From a checkpoint of a small transformer trained on Wikipedia.
Size: 13 layers, 3 heads of 64 (1 for keys and values), MLP 896 SiLU, 7.01M parameters.
Architecture: LayerNorm before each block, no biases in attention or MLP, tied embeddings, normalized queries and keys.
Training: a variant of Adam for these matrices, 519M tokens.
MLP neurons of a small language model. Each row is named by its layer, matrix (up: input weights) and neuron, and shows model dimensions 48-175. Each number is 50 + 12 x the weight over its row's rms, rounded and kept within 0 to 99.
Before each neuron's rows, "fires in" lists the words (lower case) most often at its 100 highest values on Wikipedia text that the model never trained on. A number after a token or word is its count.

fires in: "he" 55, "written" 6, "she" 5, "later" 5
L6.up290:51 61 44 55 47 46 58 46 54 51 19 51 50 36 66 37 53 45 48 53 50 51 50 51 60 73 37 68 47 52 37 44 48 49 58 47 29 55 64 39 64 41 63 46 53 40 43 57 57 33 46 33 53 48 46 44 39 58 44 51 72 28 33 65 51 59 65 60 54 61 56 68 73 61 38 43 56 54 21 39 45 42 36 41 47 45 66 61 51 71 54 12 22 56 49 54 56 57 56 42 75 35 48 37 42 41 65 68 44 60 55 52 44 67 51 35 49 32 44 76 45 52 66 45 40 61 36 49

fires in: "january" 30, "of" 19, "written" 8, "july" 7, "juan" 4
L6.up722:50 36 49 42 68 32 57 45 45 40 32 50 32 65 52 28 39 61 63 52 61 41 54 64 19 29 49 25 45 44 51 48 62 50 81 33 45 80 47 42 63 49 71 42 45 63 42 46 69 64 41 41 57 53 62 44 55 63 57 61 63 46 41 52 34 56 50 68 38 55 56 39 21 55 72 21 57 55 52 54 42 62 44 51 47 56 62 40 39 62 57 42 49 57 51 20 62 81 78 51 65 38 60 33 39 48 30 43 49 59 49 30 30 54 52 57 65 64 60 34 62 44 45 55 52 60 83 46

fires in: "western" 15, "some" 11, "eastern" 10, "large" 8, "southern" 7, "north" 7
L6.up519:42 43 39 64 47 68 35 56 38 30 41 50 55 68 49 41 54 52 45 47 55 54 66 45 50 54 73 61 47 56 44 28 36 38 54 54 41 50 49 25 61 39 38 44 69 45 61 77 54 50 54 35 43 61 57 23 62 56 51 55 63 54 51 58 45 49 53 41 62 71 73 62 41 37 57 43 65 57 63 53 58 48 52 38 37 52 53 43 44 75 48 48 42 52 49 52 35 54 52 58 45 51 30 55 52 42 47 50 43 51 60 50 55 41 57 68 45 37 22 73 41 41 50 32 52 55 44 56

fires in: "the" 21, "on" 14, "his" 10, "long" 8, "western" 6
L2.up634:18 51 57 63 26 43 52 61 41 38 65 69 50 53 56 49 67 37 66 33 65 59 68 31 35 62 59 42 51 38 60 60 52 41 61 76 46 56 50 59 69 64 47 49 40 49 53 48 56 49 61 58 48 55 51 36 46 46 60 66 73 59 51 30 37 68 58 41 72 24 44 45 53 55 48 48 46 57 51 40 33 31 69 40 39 64 49 53 46 49 50 26 69 36 54 62 40 39 26 41 61 35 54 34 41 78 68 37 40 37 46 46 57 41 52 50 26 52 50 50 35 57 58 52 58 41 42 36

fires in: "became" 28, "under" 18, "becomes" 4, "becoming" 4, "become" 4, "at" 4
L2.up561:47 58 74 61 50 54 44 69 61 64 40 41 55 66 58 49 46 59 66 57 53 50 57 39 27 41 54 57 39 38 39 70 44 51 75 75 49 48 23 39 46 59 38 57 62 35 47 48 67 46 79 52 47 56 72 54 65 52 30 68 64 58 47 51 56 65 54 36 64 41 36 41 67 86 57 55 66 63 66 51 49 38 54 39 43 67 59 54 43 44 53 52 48 48 56 44 53 64 61 54 60 29 48 40 53 54 57 49 33 49 32 65 36 52 34 34 59 58 65 55 42 39 48 37 60 53 61 16

fires in: "this" 34, "southern" 9, "celtic" 8, "biggest" 4, "largest" 4, "these" 4
L5.up700:40 22 57 71 58 60 53 57 42 59 33 67 60 45 34 50 72 32 54 53 43 36 39 54 49 52 23 62 52 48 62 47 30 52 50 43 58 57 42 38 94 33 52 52 51 53 56 66 46 54 55 29 42 57 59 40 41 49 65 54 53 38 55 52 38 49 64 47 51 59 73 70 41 63 49 54 51 54 51 58 29 49 26 47 47 47 60 48 39 69 75 56 54 57 33 37 44 62 40 65 32 48 55 46 41 28 36 34 60 41 61 52 50 46 43 62 57 54 56 51 59 72 65 53 38 45 47 49

fires in: "people" 22, "population" 19, "portion" 5, "pope" 4, "george" 4
L4.up876:50 48 50 50 65 59 74 63 40 41 50 35 53 56 47 49 72 47 40 44 39 44 41 38 36 53 43 84 56 59 29 28 52 45 47 45 51 74 70 43 49 25 30 53 59 55 35 50 36 24 50 55 57 73 59 55 39 53 30 48 73 41 35 54 68 73 63 47 49 54 37 71 49 28 40 63 59 64 24 49 47 23 45 56 57 57 39 42 51 67 41 45 52 55 46 58 63 69 64 44 66 47 27 45 52 54 33 51 53 47 38 59 53 54 41 50 31 55 35 59 76 44 43 56 52 66 84 58

fires in: "film" 23, "club" 8, "council" 8, "period" 6, "town" 6
L2.up139:60 51 58 48 54 45 60 41 39 51 36 49 41 69 51 49 62 28 66 31 67 55 52 35 30 50 37 53 67 44 55 50 62 38 48 51 68 56 52 58 62 60 75 64 72 59 45 52 69 21 46 46 61 33 56 20 46 49 39 51 33 58 42 53 84 43 46 67 40 42 28 56 45 37 48 48 52 67 82 50 47 34 72 44 61 57 28 32 43 34 41 53 54 51 53 62 68 33 50 51 54 48 46 66 36 64 54 42 62 33 42 56 59 45 74 66 38 41 29 63 43 59 68 55 64 35 38 51

fires in: "general" 18, "director" 15, "leader" 8, "president" 7, "actor" 5
L2.up467:32 58 57 60 24 33 71 61 35 45 51 37 52 44 41 29 62 39 55 34 44 45 63 49 84 55 71 35 42 65 47 44 40 63 51 58 68 55 41 49 57 52 61 35 68 46 37 70 59 34 44 42 53 40 62 59 45 42 39 44 49 49 47 55 56 57 32 43 52 53 56 58 59 67 78 43 51 65 28 62 45 61 39 56 52 52 52 47 54 46 56 48 32 51 58 56 48 73 57 49 53 37 65 54 68 38 67 65 60 39 56 53 56 77 42 64 63 29 35 58 51 37 46 34 56 45 52 36

fires in: "footballer" 34, "it" 7, "basketball" 6, "football" 4
L8.up810:40 37 67 58 43 47 59 52 40 27 24 56 39 73 38 48 65 37 55 61 54 45 40 45 57 49 60 66 40 45 41 55 64 43 62 51 54 50 43 55 46 49 76 47 65 60 29 43 58 56 42 27 49 60 57 56 34 51 60 22 65 40 36 39 40 64 40 61 32 43 68 40 59 65 65 56 45 28 60 61 44 41 41 39 46 68 41 34 71 57 71 68 55 60 51 51 39 66 46 61 40 32 55 36 47 69 52 14 60 43 39 53 53 52 38 49 58 43 48 50 76 59 69 57 53 58 36 57